config.toml
n_layer = 12
d_model = 160
n_head = 5
n_kv_head = 1
head_dim = 32
d_mlp = 320
vocab_size = 32000
activation = "swiglu"
norm = "rmsnorm"
norm_place = "pre"
norm_eps = 1e-06
positions = "rope"
rope_base = 1000000.0
rope_fraction = 1.0
qk_norm = true
attn_scale = 0.177
bias = "none"
tie_embeddings = false
parallel_block = false
init = "uniform"
init_std_qkv = 0.0294
init_std_o = 0.0294
init_std_up = 0.0294
init_std_down = 0.0208
optimizer = "adamw"
lr = 0.00282
lr_mult_o = 1.66
beta1 = 0.95
beta2 = 0.98
lr_head = 0.00678
grad_clip = 1.0
warmup_steps = 457
schedule = "cos"
final_lr_fraction = 0.03
batch_tokens = 65536
seq_len = 512
doc_mask = true
train_tokens = 484100000
steps = 7387
dataset = "wikipedia_en"
MLP neurons of a small language model. Each row is named by its layer, matrix (down: output weights) and neuron, and shows model dimensions 16-111. Each number is 128 + 32 x the weight over its row's rms, rounded and kept within 0 to 255. Numbers have three digits each. A neuron's up and down rows have the sign that makes its largest values positive.
A block is one neuron, or neurons of one layer that tend to fire together. Before each block is what it responds to, as a language model described it from the Wikipedia text at the highest values.

Responds to: Hyphens joining two words into a compound, mostly after numbers or ordinals (three-year, second-round, Runner-up); also linking name parts (al-, d'Este, Arkan-Ozdemir).
L4.down0:153122175157129157124091125145143096129099161115119106111126116110159130187130120115082137122127112142150087202109091141105110123119067102156119114113165115124144160255122128248126093158102142082136152170153109134153124099144130123127108109122128146134115125114109074130118125171075104072

Responds to: Apostrophes inside contractions and possessives, mostly in quotes and song titles (There's, don't, it's, Women's), plus occasional commas after However and hyphens.
L2.down21:088100102167164127147146142166128128133103121091134128166120128202116149128103169171099114109162121147154097171170100142217106100082094109103152093155087106092164111121122132120107066142110178106099145125185131090170106133146107125149120184034131151119110120154129129147131100114094162069
L2.down41:148133106115166195106121155118070120153082197155164086109097117030166163123051157097114174130145142148150186091178082110132078137066129152152147109143097079168134150166161110134113091132113114118142106127151090181122146124116103137044112108104127121181132169096115187061181090148119172149
L2.down82:012131158145149147143158136144121151152143162125162171092113052158123126072076097112135135111121087147122187106152153157130149096107150156122146089110138103071183123150194149150137203125108106112133136111099082152133106096148168126091135195118175149117157119145139143110135047122108113130
L2.down94:158150122131127110083196149077114187110104185126101103116116099153135149161159182101075120089103142099083120165110119083151121126134106145121174114150132121222134117119144184244184099135091112106136103082125121134125113068125072150174112122138135132131125125079127150115144139145085100075
L2.down104:133149117106095093077099126088161148101120112162123114133070105092121175152144126127137098074151153200139121161133086125194124159161084110147111089127118154130108109036108115206121151201188149130087128070160103171126152129051121151134122199152066111129149098155129144123167135126115125117
L2.down159:144174119116054121115136126131177164141164164144197160099161111134119147114225065108117128168143132140093128069122126089147121142137115044167154148107129191132108120119158127056096093115090183155098094134139160086096118218091151111107048060148147116077126116133153154135094132119131121131
L2.down170:108129111156144105155145129114215119047115109112141183119120123111136169092132157168123061129136081127156147144102091135119087115149166083140133138153060121105110093222143134162118031114180113117154110138175111142088141157174159084117131068154138097062103123155117146133126137112185183102
L2.down195:117147105106126103127130107139120063084098140143105100140108128223114159157159152214126141141197091110159181105092129080231130145170129184144082131158121109088140160102145137079148162127112177139162150132123136166129145145166139176119125136166199132134085125159177104104131143116159157121
L2.down199:130163135152132140132075078124149145072178131106097173158161114192091131120120129119110100113198177187182157113151129109163137140099168177157139132105104163114159110139178101152176059155190156136076105138165144157134152025141120137128130077104098159095104127101137138092150109135127134137
L2.down229:114109113144129102144110137182097141143130135155083166128124108110085088109135106149123170175163142184178118255124114145060083132100170109145127125100083117119120101072131122175110202133093127122189136086120120117142092165142123069122088118101114125145068188124127082130158052155138128178
L2.down246:175110111173068123134080091106153087135149085139166093167119083101165155114096112155123096095130155151225092047121099135059129179143144198120173159136127139190154126114123120106141103064123115061113115133150160109144120115153076178115118112124172159148122096129171130129114141116122116152
L2.down249:114096128132134139122113171174143184125174140155110101068150114124113140097085159110166149136142122177110124138151150135155102153134125136188103192094090145135129094020115139167181135113163085076121171105158034128090121240125158144146157101096153128120105155049155169138120089116085129120
L2.down250:107067126153112155158115125114146160109161137124149059123094164141144153080108177173162120159153134123176156241129113112096050153126132140151170052114098159174162123126145125107137095143146122117134158102117107138150126112123103142133201133128089145150165158105151078109088107206096112197
L2.down269:106121129153110123136147146080125098110134143137179130085132137217149099151088159076101101131080092100119098094152127108148153080148163160118141121161161079193139131082214110100124124110138143088120111190084146086142136155144149114123105125168103156162111120122187120136146175106088122136
L2.down275:121067182103167117149129142103098086130149087145162134086117120057099065077165153111109153148026107119108126051140095141132112160083116173127179112098151109087154145108109131015150167087052123119180143145149147116157112135121160163158170136157123095150136156160143138125086142101068117136
L2.down297:079131133102156141136173141147129151088146125129090130148102155148095135189067116158145112157162162173141126255104171143111094123179156102173129106090108144095084105156104169168060128126172109137129143124133159109122113124136126133123142161101115163120120150086096101141117103126113075120

Responds to: Word pieces and hyphens inside a word or compound still being spelled out, such as website domains in infobox lines (fnbnamibia.com.na, schrodinger) and hyphenated compounds (built-in, tongue-in-cheek, best-of-five); also some table pipes.
L9.down7:130125169065131124129159084178095148128127131141112118152102111170118136114059166106166127151104157095173097180149129104000084150143115153130110167139096122099138109255143130113135160120119110138150096118151134124144116140151116112133156135075141116130133140153089090155096103134098148095
L9.down40:071116134089081130161153119138152113147081119117135060139141128150179117135139150106167094137071170105111172157204167157101183130118100120134086107147164149154136065031150173140100088088108140089128146114109142083121103179186118129135106114117156081165108138098102104134150156162090120159
L9.down51:138105140150158193125137186137077145135152154144114126148132078203131101187119156142149172072111120125152122190114103094020124151137115137148138124141124128123125159207130151087124132079119141112192140127178085154149090130140159203134188179091150160154134123117181124084095176181162134093
L9.down74:108066117120129109101122122154117041097166079104106121101107118130102149107142122111087164180172125097135165105105122107000105169146123102164115142102113178169102155162155171117148152078174165149128081116109102123104083131124138082147163088108161143088097147148131123091108125179124115116

Responds to: Fires on the apostrophe of a possessive, above all after "women" or "men" (women's suffrage, men's singles), also after names and "club".
L4.down113:098121088086080221112139117155113136155122112114136137091164152118150133133130122166140132193162159116116118109143094093190114103155112123056099115085090081126180151192143100109140069114118162144162091132134110124112137135118115128108057109132075100086162142126135109084097121113156112062

Responds to: Hyphens or dashes joining two parts of a compound name or term, as in Al-Qaida, Jean-Jacques, Polish-Lithuanian, re-launched, 100-300.
L2.down35:133158141111094076123129119071174121117126177147146114180142087113098176115151156161140123174126143098151126084141128054173096161132118114144125097105178164169126164223106151156095142093137144070070148118121076125125096107169159043110077143094127140169078111147082155079119095090158087134
L2.down58:117132120139108137111157147103146139125185108106131123143111146090121107144145159129133145129063160099131089255114138141109111150122168098125155155094095124069111072128125155142103116138119108089061110127138109160157092126066135110130175136106113124106079115105090111102163050153121081086
L2.down84:170142133107108162125101138091147189119161086161095110071168145092170127163150143066122092129083144160158130103189121155182172096099159153175133090166183127162121147230121188131067137097092139154136140201095134062099135089051153173175130165126117038094169119137096135142166124140133112132
L2.down109:080108213138146148135081131127119137149121127113059100141121137130157193145151105134213098166102170121094134108093097149135088120099087154167097098160060172085122144100158091185104119173127185110118109123094089113150114103095131166152120120096106127138145167161113089078113102193140160145
L2.down122:231108117121126117130069091156176134079148146127051165117181124124165133104130155069046074131149125144119111105118152140157132110097167148150115142123125091143127150074160171080097156186101134134135139146112151142116161144121115125142115078099127120119152141128100075122153104122110162164
L2.down135:133146158135204117097143127197086120091122146092165134110089110124146137115096149130130125096110108101160108247147132125156127143078096170134102124150106144133144141162163133152119177098161133140192148132155107135116083109196112170081160131114148188169092145135116180123116144126049069163
L2.down143:162161177173146151141140146072116132136175142173121140133069194139151126142163118106084088093154112135099142044194123178122144124092130119133149101184155117175164134255133145081130111106165152133137113107120153140141153106166127113120109133151110125117112206130163135102138142137131163095
L2.down178:105122145087170150151114195183130151062109133083134131117072114167111105123116140131130139155113034155103143107142149113102094126144165125121138153169140131100137112095126117133194146111055111168125154096139067126106095177204133129116153084091167139087104108103105174131134144087085147091
L2.down212:162130103126116116129142084173104100134131096168099147099128148136139159164112081143118104088080179118180190000125123069061118129170095126130165097112126107102163113123152116041117071150085131143097123124083177136122083043087167118150107121074101159114133158116189163118126134142057129144
L2.down223:129132133157176091124171123142131076068171175097139116118051121169177136191150166175085168060127127166124164172128101144102121128070136126114101104095115091096145137131161091112174143131129153114161190121182185135104095112169130128120109071152149123110038074177140134134164106092153146140
L2.down230:105119142151089182114135142165167142162158060160143141107052129139107155160111167101075123084134119183123052085133125079167063153171101110129165099212160155139115134115146111205140179119170142068158138119125111120152147087147102094072076149115150111159154089089130167121134105154113139114
L2.down270:191150130159132057126122119148087163113134153106122093141123129206150149157198125130088173102118075133182088017160125109053066147117154128117109130193124134101084103111148141115094200145142139132190156137113148126109157092129114130118154171136138117150098116192131105140104093139195151087
L2.down272:120158149182175141070119162132132118076158139178108104156090118095115160150148158152101149159134154134101151138157066103133118140123157164073139163129068101131131112094129163135160075115150097103172132067152106150092151067154178185148180087082119157095094068170207103137079141119174078136
L2.down306:083095129114114078110070121135101108143117100130136048071173174083122119103169150051042125110058103109172064085111150137106188090135149069112142144118105171125129065189071153151141092126175118125172107122165125112113198154124157153154177173125104144109112103124077118093068110086133109115
L2.down309:122118134110125112138165120163121093138084114107117125088109096182099108165126108113151089255119099109109136255104140136064109070131116160156116130147103077129134118094131127220106123141080091096113118111123168144136089143131124145113156135083099135179130149092152116148156077161096180114
L2.down313:146140176132179121150157096118131115087127138071141155193145104117152101116108117209080209122158141103075160068121076147141093086100134162073073095114099156155146176170121135099156156134184145101164136090164099128135108121191135090118111137141108143123074165156128092119151153109151160105